From a checkpoint of a small transformer trained on Wikipedia: MLP 832 GeGLU.
MLP neurons of a small language model. Each row is named by its layer, matrix (gate and up: input weights) and neuron, and shows model dimensions 128-255. Each number is 128 + 32 x the weight over its row's rms, rounded and kept within 0 to 255. A neuron's up and down rows have the sign that makes its largest values positive.
Before each neuron's rows, "fires after" lists the tokens most often just before its 100 highest values on Wikipedia text that the model never trained on. A number after a token or word is its count.

fires after: "|" 28, "–" 22, " |" 7, "," 6, " W" 4, " (" 4
L6.gate80 [124 164 157 116 104 124 155 104 152 123 100 143 119 141 211 194 116 130  84 144 146 135  87 114 188 184 104  98 131 123 135 158  96 117 146 144 155 104 177 137  75 160 131 107 150  90 139 121 147 139 148 129 170 130 102 139  91 190  99 136  93 179  73  82 116 156  63  95 192  78 153  89 156  84 131 119  98 186 162 119 166 135 129 131 130  59 144  91 156 137 103 145 110 124 129 100 174 131  97 132 180 138 148 133  85 111  74  97  97 127 206 155 136 151 157 144 111 121 168 136  89 126  92 151  86 107 152 155]
L6.up80 [ 99 153 156 130  86 121 138 159 136 104 152  91 140 151 122  92 130 113 126 149 130  89  54 131 140 129  62 127 113 126 139 114 109 135  83 141 167  70 134 112  36 152  65  90 173  70 159  98 180 127 168 142 100 173 156  94 117  64  74 124 193 166 159 107 144 113 180 173  47 125 118 163  93 111 129 167 120 129 114 100 132 134 137 153 107 142  95  93  88 204  84  89  92 125 120 109 129 181 134 117 174 191 124 145 119 170 152 164 104 103 130 108 130 115 114 114 184 126 207 128  96 162 147  79 105  76 131 113]

fires after: " (" 34, " in" 15, " cont" 4
L6.gate672 [119 129  99 127 130 100  81 185  88 145 119 124 202 158 155 131 178  90 118 184 146 103 142  65 106 170 173 146 148  98 169  78 108 138 142 181 153 107 155  93 167 118 121 136 110 134 126 144 188 135 132 130 125  91 158  95  94 128 101  75 154 168  84 171 151 117 155 153 176 163 147 116  84 100 159 157 122 147 176 139 142 197 103 128 105 127 150 154 119 127 132 140  86 121 139 102 172 104 156 110 116 130 108 127 130 104 116 154 117 151 163  88 198  96 154  66 161 169 118  92 148 107 172  88  95 123 142 119]
L6.up672 [115 128 128  76 109 119 156 103 124 158  91 120 163  73  79 102  94 171 117  94 138 207 168 123 116  98 144  85 105  75 114  81 138 157 109 124 168 114 175 176 186 152 152 108 167 116 160 155 156 126 105 150 112  95 147 132 142  79  88 111 125  96 128 174 111 184 132 136  58 127 146 116 148 124 157 111  99 122 129  65  88 155 132 172 155 136 153  88 161 150 126 145 169 129 159 149 187  78  95 132 214  85 113 188 170  94 125  90 132 116 157 132  94  83 136  95 118 114 125 152 139 161 109 144 132 120  79 136]

fires after: "|" 37, "\n" 27, "-" 9, " P" 9
L5.gate86 [118 120 127 139 141 155  58 100 106  85 187 153 141 100  93  98 141 134 108 172 164  99 108  85 109 121  76  99 150 135  97 150 150 107 106 196 150 137  81 116 105  96 170 123 184  93 196 155 154 107 139 139 163 125 143  97 180 145 117 119  68  95 177 199 149 133  86 144 111  98 149 133  92  81 174  96 129 107 139 127 139 117 182 122 142 112 126  98 110  93 125  98 118 118 117 144 109 153 164  98 161 124 149 150 119 112 127 160 212 175 159 154 100 110 108 168 130  99 149 154 121  91 203 108 167 121 170  67]
L5.up86 [124  73  84 227 139 181 134 152 108 146 189 160 131 116 143 130 154  97 135 145  91 154  98  89 176 106 148 110 164 183 137 165 186 149  87 133 146 133 138 135  60  91 130 136 119 163 119 142 120 150 155 130 117 115 136 139 145 142 162  99 127 128 117 127 168 127 151 118 125 166 123 124 107 125 131  77 141 156 127 107 123  50 108 170 125 133 212 186 193  93 168 112 106 128 139 153 115  85 155 133 139 110 152 112  67 176 123 144 146 143 116 182 136 162 157 131 125 140 170 166 107 134 129 140  75  89 148 113]

fires after: " (" 47, "19" 15, "," 6, "-" 4
L5.gate296 [146 119 144  97 132 121 103 133  88 165 139 117 137 147 124 136 100 120  73 124 164 102 146 132 125 145 144  69  70  86 142 126 160 108 185 137 138 158  85  35 109 140  84 102 125 108 138 154 141 184 103 120 226 170  97  88 156 129  96 108 155 147 161 149  87 116  99 173 113  87 110  97  51  91 143 121 147 149 125  84 153 123  84 152  98 128 146 140 112  93 132 125 156  82 170 139  33 114 152 168 133 142 113 181 146 186  81 142 129 155 100 158  53 152 152 180 102 120 164 129 134 100 127 160 149 160 113 122]
L5.up296 [122  90 105 142  81 119  95 136 132 130  84 131 133 164 114  95  44 138 109 101 143 124 161 110 167 123  58  81 146 118 158 131 155 147  83  93 178 145  78 172  83 195 153 126 118  99  66 144 101  91 108  95 113 116 117  97 161 114 132  97 192 142 110 144 144 125 107 174 174 121 143 134 117 121 137 139 153 131  83  80 166 112 160 148 162 106 100  93 136  84 126 104 132  94 129 161 135 148  57 169 165 100 202 164 106 160 141 143 128 126  47 155 151 134 151 110 149 146 152 152 166 146 194 142 129 123 119  95]

fires after: " is" 31, " (" 11, "," 10, " was" 8, "er" 4
L6.gate29 [166  74 118  98 102 152 118 152 158 137 125 137 100 136 160 138 124 133 130 184 152 141 149  96 158 160 225  79 134 106 112 173 123  87 149 134 128 169 139 156 118  83  85 123 132 114 138 140 145 128 135 131 118 123 109 149 118  88 199 105 141  70 134 110  94 165 103 166 196 138 116 162 144 137 134 102  65 185 171 105 105 166 164 159 130 116 138 127  87 152 137 119 169 147 210 135 115 123 111 119 176 159 123 128  82 214 101  64 109  88 142  47 142 137 123 107 141 148 108 108 104 126 113  78 167 121 145  66]
L6.up29 [116 144 198 185 139 116 136  84  96 191 118 103 143 163 148  97 127 135  86  89 135 143 101  97 123  87  94 195 141  88 110 135 146 172 159  90  87 160  96 130 122 125 126 203 110 105 105 189 135 115 116 141 137 145  65 150 142 119  74 127 172  87 169 102 135  90 128  96 111  78 119 176 136 125 128 113  94 114 117 116 119 178 165 100 147 154  89 110  71 133 102 140 148 145 165 114 159 100 169 116 137 167  82 148 116 132 117  49 150  97 109 135 117  63 107 110 137 160 212 109 128 132 104 126  80 147 118  54]

fires after: " |" 24, ":" 20, "." 17, " (" 5, "/" 4, "ens" 4
L6.gate475 [158 120 116  90 118 115 115 139  98 114 144 160 125 146 103 154  93 155 143 129 124  97 118  79 135 114 102 176 139 110  86 120 205 169  58 106 144  79 128 127  83 133 142 125 100 139 199 154 160 155 111 153 160 121 133 160 185 103 149 135 130 146 155 156 120  62 116 152 140 123  47  74 144 130 104  96 141 103  90  72 193  93 134 120  82 112 118 115 180 173 138 126 157  79 158 164 115 109 149 166  91 145  91 156 196 105 118 157 171 117 123 155 119 135  60 106 157 193 148 159 109 121 152  93 129  93 144 160]
L6.up475 [151 141 136 113  81 160 102 159 106 120 110 119 146 125  90 128  93 191 184 145  74 105 158  91 156  98  83 154  72 115 114 105 131 141 128 138 140 132 123 158 149  89 162 133 108 101 156 133 166 121 108 176 128 125 163 146 147 102  70 105 120 159 137 131 122 170 145  94 115  54 127 189 117 152 143 132  79  90 111 125 159 126 128 120 142  92  99 123 131 154 153 139 195 129 121 152 120 111 104 147 135  88 148 109  91 156  93 109 150 126 130  76 105 119 112 174 101 145  85 123 103  83 108  78 168 126 139  66]

fires after: " |" 23, " $" 21, "−" 6, " (" 5, " −" 4, " of" 4
L6.gate659 [175 142 150 104 188 160 136 143 146 108 112 114 122  88 124 156 161  95  73 110 108 176 141 120 145 106 136  74 142  90  97 116 112 152 126  71  95 107 185 120 110  73  60 142 172 120 119 132 138  96  99 157  47 115 139  97 116 161  97 118 140 201 151  75 119 136 126  67 108 117 155  94 138  99 137 188 114 106  97 140 161 147 104 158 105 123 139  80 167 235 150 184 135 192 167 120 172  85 109 141 159 150 109 124 122 156  78 112 124 100 169 129 194  94 145  91 146  92  98  81 159 114 141 148 126  96 104  90]
L6.up659 [169 128 146 117 162 109 118 153 135 133 117 153 124 181 169 111  73 117 166 132 161 134 115 141 109 176  91 168 120 137 160  90  73 213 113 205 147 164 143 137 125 106 129 156 154 128 136 115 157 138 157  80 127 123 127 154 151  96 164 134 156 149 117 120 141 163 201 111 122 183 107  96 131 156 162 127 139 118  79 145 169 120 163 147 181 149  69 109 105  80 150 148 175 110 127  98  94 173 130  74 124 110  56  71  97 120  28 141 169 169 139 149 133 113 158  91  71 105 153 132 120 118 103  89 111 102 163 110]

fires after: " of" 32, " the" 18, "," 14, " in" 6
L5.gate540 [129  91  86 150 157 134  82  51 128  95 165  97 129 113 108 174 155 151 114 101  96 132 131 109 109 125 128 157 159 129 170 115 117 188 112 125 107 172  50 161 112 132 100 171 114 148 110  99 100 111 112 193 121  82 164 164 150 165 127 138 130  48 101 175 147 165 158 111  98  81 175 188 132  88 112 140 130 126  83 109 129 158 147 119 117 150 142 139 132 190 129  90 106 171 143 117  61 111 118 160  30  79 105  94 179 103 106 117 154 104 143 181 146  82 127 107 192 113 120 140 159 216 115 149 165  94 173 125]
L5.up540 [ 97 176 118 115 138 126 136 127 146 133 152 161 138 135 167 147 151 185 158 174 133 146 152 184 105 132 137 104  74  67 138 151  89 127 127 116  74 122 185 117 141 126 163 110 142 163 116 146 127 115 132  90 125  70 167 137 137 107 154  86 107 161 100 142 125 172  90 135 141 134 146 130 100 120 126 114 130 173 148 172 190 124 112 136  58 106 129 160 130 130 127  78 123 157 181  90 148 103 182  63  32 116 108 163 124 130 156 126 183 134  80 124  91 120  83  98 127 129 124 128 116 153 143 166 123  78 128 185]

fires after: "-" 70, " h" 5, " anim" 4
L6.gate39 [114 182 188 136 164 118 136 147 121 116 124 102 107 153 124 161 120 134 114  85 148 128 126 123 153 168 137 156 122 125 164  96 169 173 143 100  48 153 106 160 150 195  95 125 112 169 143 126 184 110  90 111  54 123 143 141  32 104 107 108  84 162 139 146 118 139  81 137 148 147 104 174  59 117 132 124 117 142 163 127 131 173 150 128  92  92 177 100 111 104 188 141 134 131 119 135 113 105 148 184  72 118 102 138 129  78 151 141 140 101 159 117 164 123 166 193 191  87 167 168 215 153 139 146 168 121 154 118]
L6.up39 [102  94 107 109 182  92  13 133 169 150  83 134  91  83 163 129 108 143  92  83 162 139 118 115 142  84  75 132 163 102 130 150 144 121 139 108 110 144 107 107 167 124 116 163 135 163 177 121 154 136 163  43 145 101  86  93 129  93 143 116 133 180 169 118 144 113 175 110 116 136 143 153  91 136 157  45 135 177 102  93  81 136 170 107 178 183 137 133  89 127 138 132 129 164 142 112 115 137  96 139 151 111 126  91 136 121 125 150 108 126 110 110 146 121 175  73 102  82 124 184 130 132 126 110 132 132 138  69]

fires after: "," 29, " $" 10, " |" 7, "−" 6, " (" 6, " −" 5
L6.gate670 [121  96 115  79 195 127 153 174 211  93 128 173 150 173 146 112 135 148 137 155 105 122 126  99 150 137  88 141 101  57 134 157 115 169 143 110 141 168 101 107  74 104 122 134 173  80  96 148 160 132 162  69 141 135 123 171  73 168 128 120 150 141 186 162 132 105 108 135 113 175 118 118  96 156 141  84 112 122  81 122 190  93 127 168  74 116 135  64 107 124  86 170 140 139 135 113 158 113 116 137 139  89  51 184 158 163 125 111  39 168 129 127 139 140  98  76  79  67 124 124 126  76  94 123  85 144 131 162]
L6.up670 [183  73 125 100 167 154 119  95 103 159 155 161  90 109 152 139 170  63 151 132 119 141 154 141  99 198 106 112 121 179 118 131 133  93  85 103  78 176 159 192 119  71 139 110 135  96 171 124 144 109 128 174  83 117 138  90 153 126 107 103 119 101 177 103 154 139 167 140 127  86 126 112 157 122 148 149 107 141  99 141 133 149 164  85 143  78 132  97 182 162  78 157  70 126 125 111 136 177 162  41 151 117 155  63 198 123 109 127 158 135 110 138 155 165 126 146 106 148 125 174 186  91 148 153  96 143 181  98]

fires after: " |" 61, "|" 11, "," 6, " $" 4
L6.gate406 [ 84 201  86 130 123 104 136 105 161 109 134 141 150 137 145 140 149 129 132 158 123 182 160  52 126  94 107 133  81 108 105 174 126 142 166 150  93  69 134 152 124 190 138  74 124  87 132 170 162  98  96 100  82 135 131 141 189 131  72 171 120 118 139 172 109 126 143 160 100 165  90 147  73  68 199 161 128  95 160 106 168 131 124 108 105 159 149  89 114 149 188 129  87 116 162  64 115 115 131  92  97  65 108 153  19 146  95 160 111 125 102  82  71 133  83 126 139  98 110 113 177 166 149 174 147  79 119 118]
L6.up406 [152 149  91 154 143 120  90 139 109 125  64 134 182 141 210  86 144 102 138 156  80 138 125  87 121 132 119 115 146 171 138  89 107 139 156 141 144 113 157 142 114 144 178 154 109 102 157 175 164  86  85 133 115 130 167 155 155 152 125 118 103 189  81 109 136  96 131 142 131 102 128 130 136 118 148 102 160  88  75 127 153 145 168  70 117  98 185  72 135 143  85 209 102 169 141  77 107 189 146  85 106 155  55  97  57 103  98 101 126 123 117 114 135 208  99  78 146 135  87 138 174  54 122 111 204 108 131  96]

fires after: "\n" 29, "-" 14, " medal" 7
L5.gate260 [112  95 130 200 134 111 176  66 105 113 127  94 125 137  81 114 124 111 157 169 139 132 191 137 104 129 140  28 161 144 131  84 103 149 119 183 118 173  83 111 140 111 175  88 148 140 109 144  17 191 171 146 101  62 132 141  95 115 102 173 106 148  98 126 101 149 100  85 130 136 135 138  86 113 157 124 157 112 110 177 160 123 154 106 126 154 153  59 103 159 122 135 131 126 157 169 199  87 139 142 124 152 129 107 125 147  98 132 126  87 147 144 149 135 155 185 158  78 138 137 121 104 134 100 144 131 117 132]
L5.up260 [ 67 148 110 177 172 155  95 104 140 138  93 149 152 135 100 170 114  85 192 209 130 100 115 124 144 149 101 127 129 144 137 121 136 112 137 143  84  92 129  78 159 133 202  38 115 125 185 157  40 116 122 134 127 138 125 122 105 102  96 137 161 157 157 141 104 143 120  97 129 129 178 169 126  63 183 135 113 110 157 118 146 169 121 172 105 106 107 146  94 105 132 158 144  92 158 114 122 122 113 173 137 165 145  71 201  62 149 107 111 117 147 122 148 177  82 117 192 133 108 133 103  92 167 198 163 200  95 116]

fires after: " on" 26, "On" 12, " (" 11, " On" 10, " |" 9
L6.gate214 [137  87  83 128 145 120 111  88 123  94  89 208 166 155 127 146  96  71 184 114 179 170  76  79 129 224 151 140 138 138 111 111  89 161 171 150 101 124 150 204 159 119 151 115 155  96 111 119 173 115  67  86 158 157 129 103 104  84 104  65 104 140 113 132 147  89 177 123 138  39 115 136 153 106 144 120 135  86 149  78 156 106 194  99 117 159 152  78 150 120 142  93 131 129  83 135 137 141 107 101 127  65 160 108 131 138 132 162 164 203 103 132 145 132 134  86 135  79 169 182 120  88 142 134 134  85 109  80]
L6.up214 [137  93 111  72 156  91 148 110 159 136 104 166 141  76 164 126 149  78 108  80 179 118 135 122 155 186 163 105 190 120  84  87 114 141 106 109  96 196 147 143 169 110 156 136 115  80 113 129 132 147 140 120 165 112 118 117 147  83 107 163 173 165  98 148 120 165 159 155 185 123 115 148 100 108 160 154 128  93 130 106 142 120 137 160 126 113 127 122 150 127 114  61 163 119 115 144 136 165 132 145 168  94 149 154 140 130 119 114  72 162  89  84 199  88 128 133 128 153 129 136 106 117 135 176  90  48 139 168]

fires after: " (" 50, "," 6, "\\" 4, " in" 4
L5.gate794 [ 94 101 148 168 158 125  89 143  53 203 105 182 160 101 113 124 117 127 130 118 115 127  87  64 179 110 114 106 114 163 207  66 106 117 115 124 155 133 115 153 124  41 136 151 138 108 151 167 137 124  99 107  96 165 141 154 104 117 125 153  79 109 146 124 115 152 170  64 131 102 134 105 131 164 133 113 155  97 165  97 171 146  91 109 144 114 154  71 144 110 125 135 113 143  84 137 142 105 131 124 138 128 103 176 152 135  82 113  77  60 194 190 143 178  98 138 174 130 106 121 169 106 163 173 140  69 128  64]
L5.up794 [195 153 130 105  88  81  79 152 129 110 219 148  89 140 140 140  85 151 126  78 132 151 139 137 111  77 104 110 125 140  68 165 167 102  72 112 124  76 140 114  98 117 131 118 154 137 107 150 165 105 138 146 189 134 199 130 124 117 140 139 157  72 148 151 120 126 134 170 154 131 157 136 153 146  91 215 103 123 121 104 133 137  98 144 140 111 198 112 125 164 114 155 136 192 131 148  77 110  89 133 135 150  64 175 172 110 117 169 177 127 145  64 107  78 141  72  77 133 138 122  92  85 115 135 155 170  78 113]

fires after: " |" 36, "," 16, " (" 8, "′" 6
L5.gate196 [159 123  93 119 131 112  74 114 126 160 113 170 122  82 187 143 149 124 102 143 126 116 155  72 157 101 113 165 163  68 154 156 162 186  95 117 128 220 123 134 120 145 202 115 119 120 221 106 121 187  76 112  99 161 145 128 109  94  83  71 110 179 150 146 122  73 121  76 151 112 207  97 144 146 118  98 177 173 111 192 135 119 116 172 107 100 149  98 136 125 164 176 140 104 142 135 137 165 101 154  85 127 111 162 188 134 133 135 110 121 109  86 162 149 123 102 142 166 129 112  99 133 189 168 139  68  77 120]
L5.up196 [ 94 123 183 130  93 118 143 115 135  72 147 148 130 177 139  84 150  94  92 162  93 136 110 112 135 131 140 117 110  99 145 165 134 157 175 148  64 187 138 135 167 110  86  63 152 103 103  83 168 132 177 150  53 165 139 132 119 102  80 112 155 141  75 136 120 175  73 123 148 136 113 122 167 139 109 103 159  65 155 126 133 131 198 136 146 156 163  84 122 129 183 101 121 147  54 111 138 147 178 133 125 114 129 173 153 182  90 171 104 113 117 135 125 144 116 127 111 180 136 106 110 138 185 140 137  85  84 141]

fires after: "=" 25, "-" 21, "\n\n" 5
L5.gate150 [132  70  87 158 142 177  94 159 121 179 123  79 109 133  78 103  87 128 179 116 110  86  94 142 148 127 168 106 193  73 158 111 140 110 138 127 162 153 106 112 157 107 176 143 101  87 138 167 109 189 139 139 162 159 136 103  71 147  78 109  89  77 109 136 156 151 145  85 214 101 106  20 153  99 146 106 178  55 144 104 114  57 141 158 137 193 102 141 125 127 122 132  78 149 158 108 129 166 152 213 103 149 137 134 112  89 139 160 137 161 161 191 105 137 105 130 157  91 145 139 130 120 231  71 120 147 146 139]
L5.up150 [118  89  87 187  89 127 109 199 158 153 155 165 132 115 117 113 159 120 150 171 140 122 115  85 177 147 187 110 227 142  92 108 126 141 138 138 124 157 138 100 139  89 153 133 111 168 139 161 148 171  94 159 162 134 170 102 100 119  90 149 128 111  89  74 145  59 154  84 217 130  83 196 126 123 164 118 161 181 140 104 119  94 144 151 158 167 140 130 110 149 103 132 126 175  92 113 136 159  95 185  77 126 131 140 121 105 137 144  96 141 183 210  99 114 102 127 126 119 189  92 158 108 175  86 145 143 191 113]

fires after: " |" 34, " (" 26, " Edition" 6, " M" 5
L6.gate115 [145 114 103 157 137 175 126 145 135 103  82 133  80 128 139 142 125 153 105 120 129 141  76 113  94 113 199  81  88 142 134 180 128 185  97 189 121 164 106 163 141  57 143  74 143  63 102 120 153 222 123 105 162  82 145 147 133 111 110 137 144 100  75 170 106 146 141 215 114 172  97 135 167  87 123 109 123 165 138 155 137 151 143 137 148 120 171 130 168 112 172 113  91 157 155 153 112 101  71  77 182 108 191 126  77 128 137 153 123 158 118 175 153 120 157 151 113 100  56 140 113 108 148 135 107 111  62  94]
L6.up115 [ 83 136 126 131 153 156 129 124 163 155 137 157  74  95 163 162 143 116 119 104 158 143 135 127 118 126 158 109 117  51 131 143  87 136 129 113 160 134 167  52 146  93 201  85 189 119  69 153 173 182  54  63 146 127 190 161 148 129 138  96 106 145  85 118 110 150 157 145 157 203 139 201 191 112 118  97 107 141 139 146 169 142 136 134 107  72 119  99 123 145 156 101 123 131 189 137 132 168 142 107 203 117 144 142 133  82 103 130 156 161 126 132 120 135 143 127 111 114  26 125 126 122 124 100 202 194 107  62]

fires after: "-" 40, "." 15, "\n" 9
L6.gate120 [146 130  83 108 133 131  61 154 127  89 135 106 103 117 113  82 200  68  86 146 104 119 100 128 123 137 118  71 172  54 110 110 159 123 127  70 144 119 142  89 173 141  62 137  82  98 161 162 121 105 142 154  94 116 150 198  60 120  93 195 123 157 107 185 149 135 166 113  95 148 124 110 141 106  95 106 151 144 164 132  93 177 154  98  84 109 159  96 119  99 185  88 170 151 129  97  96  90 165 141 102  95 135 129 199 123 129  94  98 127 136 170 154 140 146 147  87 122 112 217 178  82 131 101 106 164 152  97]
L6.up120 [116 120  95  83 147 116 120  75 111 123 148 138 101  95 152 115 195 119 138 126  96 109 154 143 115  94  97 127 133 120  62 105 131 150 124 104  70 146 134 169 134 112 158 117 133 117 156 146 136  95 117 174 136 113 135 126 173 125 115 107 125 143 158 117 142 145 111  87 102 178 109 100  82  72 150 132 157 164 107 222 213 141 184  96 169 155  89 132  91 125 170 112 110 102  65  74 119  86 157 108 151  77 107  89  76  98  93 138 138 147  89  93  97 166 193 134 103 111 111 111 138  58 134 167 141 158 133 116]

fires after: "," 41, " 18" 9, " in" 5, " November" 4
L6.gate458 [177 143 113 121 198 136 104 131  80  91 129 140 151 127 158 154 208 124 115 181 177 131 109  81 170 174 136 148 111 109  45 115 125 130 100 140  59 162  42  68 166 110  54 110 133 121  74 137 194 132 154 137 121 142 138 149 173  89 107  86 151  96 143 108 122  88 162 161 106 135 133 127 159 127 129 142  98 131 135 139 128 152 120 174 101 153 160 119 130 143 136 112 134 102  92 164 116 165 122 135 138 180  97 126 150 118 134 120 120 131 157 139 134 213 142 101 159 109 128 126 162 149  83 135 175 122 109 141]
L6.up458 [192 143 130 171 144 121  74 117  85 120 139 104 137 170 122  99  89  97 143 114 136 117 165 143  75 135 121 108 122 104  79 161 136 137 117 125  80 125  92 140 129  53 182  72 137 185  69  90  78 118 157  96 121  83 165 151  96 113 148  91 132 113 123  63 155 112 133  93 107 129 179 150  85  92 143  96  97 132 131  75 137 119  93  89  30  70 158 116 142 154 171 125 127 143 140 147  67 146 144 153 165  85 104 194 183 140 149 135 110 146 172  54 103  72 181 111  98 116  88 116 109 139 124  54 110 127 122 160]

fires after: "," 46, " (" 14, "=" 9, " the" 6
L5.gate123 [108 183 189 165 117 134 138 180 114 123 134  45 142 183 147  94  97  57 162 110 121  70 174 100 133 136 127 110 170  67 152 121 154 155 123 182 151 108 127 115  81 156  64 163 132 152 133 118  92 176 129 178 152  92 148 149 142 115 140 138 111 113  85 108 113 148 142 146 138 107  92 117  53  96  84 129 143  85 179 156 130 126 201 121 153 141 117 178  99 112  80  90 134 129 120  77 118 155 144 130  87 137  66 123 131 100 128  76 148 126 137 180 168 147 141 150 172 158 147 125 137 147 106  91 167  56 154 143]
L5.up123 [ 80 109 135 127 151  78 110  86  97 161 161 130 127 167 112  58  87 205  76  93 127 203 128 141 163 199 110 149 154 142  94 101  96  82 153 114 152 171 151 159 157 152 159 148 105  73 131 127 119 110  69 123 171  87 136 143 107 115 108  68 119 138 106 117 103 108  96  84  98 120 108 160 203 154 126  61  91 147 136  71 158 104 115 135 122 138 128 131  83 131 136 152 149 149 152 145 138  99  55  83 105 102  92  87 164 142  59 150 131 170 116  99 120 116 107 135  90 127 106 153 108 136 188 117 142  85  74 103]

fires after: "," 54, "\n" 12, "." 8, "\n\n" 8, " that" 4
L5.gate523 [145 186 105 152 169 153 107 121 132 134  80 117 153  71 182 127 130 102  89 171 101 113 157 183 108 115 136 131 107 103  97 139 130 147 129 110 150 116 112  73  77 113 191 130 114 118 159 114 111 120 170 174 149 127 142 121 129 151 149 106 104 149 146 137 114 113  82 109 140 101  96 147 159  89 102 164 137 144  87 136 182 155 134 144 101 131  95 153  80 133 115 148 142  96 196 120  96 105 134 138 183 163 131 131 177 117 137  73 129 179 125 159 109 177 161 142 155 121 148 159  90  86  96 177 163 158  94 142]
L5.up523 [113 172 109 173 145 115  81  93 155 185  60 150 124  80 179 109 147 109  80 128  75 118 188 159 117 112 104 111 135  97 159 159  87  76 171 117 101 168  92  77 109 173 127 127 130 128  86 111 111 105  48 177 103  98  97 152 169 126 166 129 140 121 120 136 128 135 170 133 111  74  87  99 204 108 107 156 107 138 135  58 159 118 141 128 183 141  59 136  71 157 118  74 127 162 145 184 145  88 127 182 151 165 136 114 191  97 112  64 137 122 167 161 159 149 140 116 155  71 121 152 140 176 154 151 168 124  84 118]

fires after: " |" 21, " (" 20, "−" 11, "°" 6
L6.gate90 [127 124 134 109 104 138 123 200 114  93 132 108 116 161 154 133 141  98 148 153  97  94 167  87 111 160 115 121 127  90  92 202  92 110 164 160 145 140 144 169  64 193  86 120 138 105 114 181 105  79 136  94  98 134 124 121 181 139 119 173 161 143  58 104 106 166 105 144 118  66 119 102 149 130 135  72 150  97 203 128 119 152 100 106 141 159 175 143 145 148  93  95 137  96 138 129 109 126 135 110 159 122 170 181 126 167 106 119 119 132  99 125  89  64  84 101 144  98 162 153 124 107 175  92 139 127 105 159]
L6.up90 [170 131 149 160 114  58 129 129 152 119 149 126 114 136 144 126 127 120 124 155 236 106 153 114 100  95 137 131  98  85 144 195 146 135 181 158  84 161 118 117  54  99  70  85 189  78  99 106 154 140  93  46 137 118 133  63 134 132 108  97 155 147  99 178  95 140  54 167 140  74  91 133 163 115 127  81 117 144  95 162 140 132 154 178 119 132 122  66 120 191 139 162 103 123 119 118 125 162 195  71 166  97 133 161 124 122  95 109  56 158  69  73  76 153 147 103 152  60 126 164  87  94 131 117 136 130 164 165]

fires after: "\n\n" 69, " as" 14, "te" 4
L5.gate813 [169 140 154 132 104 158 105  73 140 149 125 109 156 199 141 107  98 135 168 130 162 135 143 161  97 122 120  92 140 112 107 120 142  82 127 142  79 142 123 174  80 137 173 121 121 111 129 140 125 175 131  89 162 157 141 145  95 162 143 141 143 124 115 205 158 141  48  98  99 120 145  68  83  90 105  92 102  96 179 108  81  85 147 162 166 164 148 132  72 149 154 166 175 158 180 102 157 107 124  93 107 181 171 154 165 150 112 118 114 117 176 143 140 153  97  66 142 127 145  98 142 135 111 126 126 132 160 143]
L5.up813 [142 121  94 111 113 178 117  98 139 115 122 126 133 143 128 100 129  80 146  98 146 132 136 126 151 124 147 107 123 134 135 124 163 129  91 158 134 114  98 129 156 107 127  96 105 125 107 201 184 182 102 129  88 121 171 140 123 159 179 145 208 134 100 157 123 164  98  90 136 195 108 107  97 117 139 111 122 109  66 129 101  79  65 163 189 153 170 168 120 115 146 136 100 169 165  73 135  92 164 116 110 135 119 143  93 123 107 181  81  73 184 117 156 129 114 145 117  65 110 150 173 152  98 165  69 148 148 200]

fires after: " on" 19, "On" 11, " On" 11, " (" 11, "=" 10, " |" 5
L5.gate137 [149  85  62 217 156 164 107 167 145 129 128 202  93 110  90 139  68 145 124 133 137 151 113 150 106 149 147 112 137 137 140  94 110 124 100  69  62 138 151 138 122 167 127 108 131 162 127  96 125 139 119 117 122 127 122 121 149 105 124 177 151 164  53 157 124 173 127 172 116 108  93 168  90  78 130 166  98 132 148  88 199 124 201 118 105 108  98 138 139 165 141 124 117  78  65 185 178  88 137 100  73  90 147 120  99 153 141 124 165 128 154 135  41 107 157  74 122 104 132 106 189  64 197 158 169 129 124 112]
L5.up137 [132 136 180 129 167 138 192 148 104 159 125  89 112 190 115 149 133 146 111 142 178 177 142 128 149 128 172  78 108  77  84  79 121 168 166 162 158 113  93 118 153 161 216 174 149  66  75 123  83 173 105 169 200 143 170 154 121 150 136  89  69 143 142 134 100 101 161  61 151 157 116  98 116 113 107 162 140 115 113 174  94 143 131  79 177 180  91  76 121 186 143  41 170 121 104 117 199  67 153 122  90 141 108 138  53  80 150  86  67 199 143  89 164  97 119 145 121 116  95 162 101 132 138  97 139 108 108  75]

fires after: " |" 21, " (" 17, " +" 7, "," 6, ":" 6
L6.gate55 [ 65 131 166 144 148 104 110 115 120 171 181 161  83  99 191 116 143 121 109 118 142 141 130 117 107 169 137 189 132 208 113 119 174 141 127  90 194  71 103 132 121  95  88  97 159 105 108 188 192 132  31 163 104  72 119 111 174  89  84 184  80 202  77  97 204 134 139 141 114 118 168  97  93  87 143 146 115 116 164 145 153  86 166 124 133 140 177 108 121 142  99 124 149 120 124 116 105 118  83 147 146 126  86 140 129  80 108 135  86 131  98 136 134 123 131  79 161 115 119 140 109 111 133 109 149 114 139 133]
L6.up55 [156  85 117 139 215 131 134 155 107 182  90 155 123  71 142 147 130 123 148  91 158 168 178 109 137 142 188 156 109 117 174 112  67 129  89 100 111 156  88 168 179 155 168 160  89 182 160 136 121 129 143 140 185  93 136 172 149 121 107 173 177 164 153 190 148 147 141 151 182  89 175 148 147  89 164 118 107 141 149 109 131 103 156  93 103 141  90 114 151 152 131  80 145 148 113  84 103 154 138  91 144  77 172 162 136 130  99 122 135 127  65 126 131 115 154 138 128 153 143 142 103 122 107 118  96  99 106 144]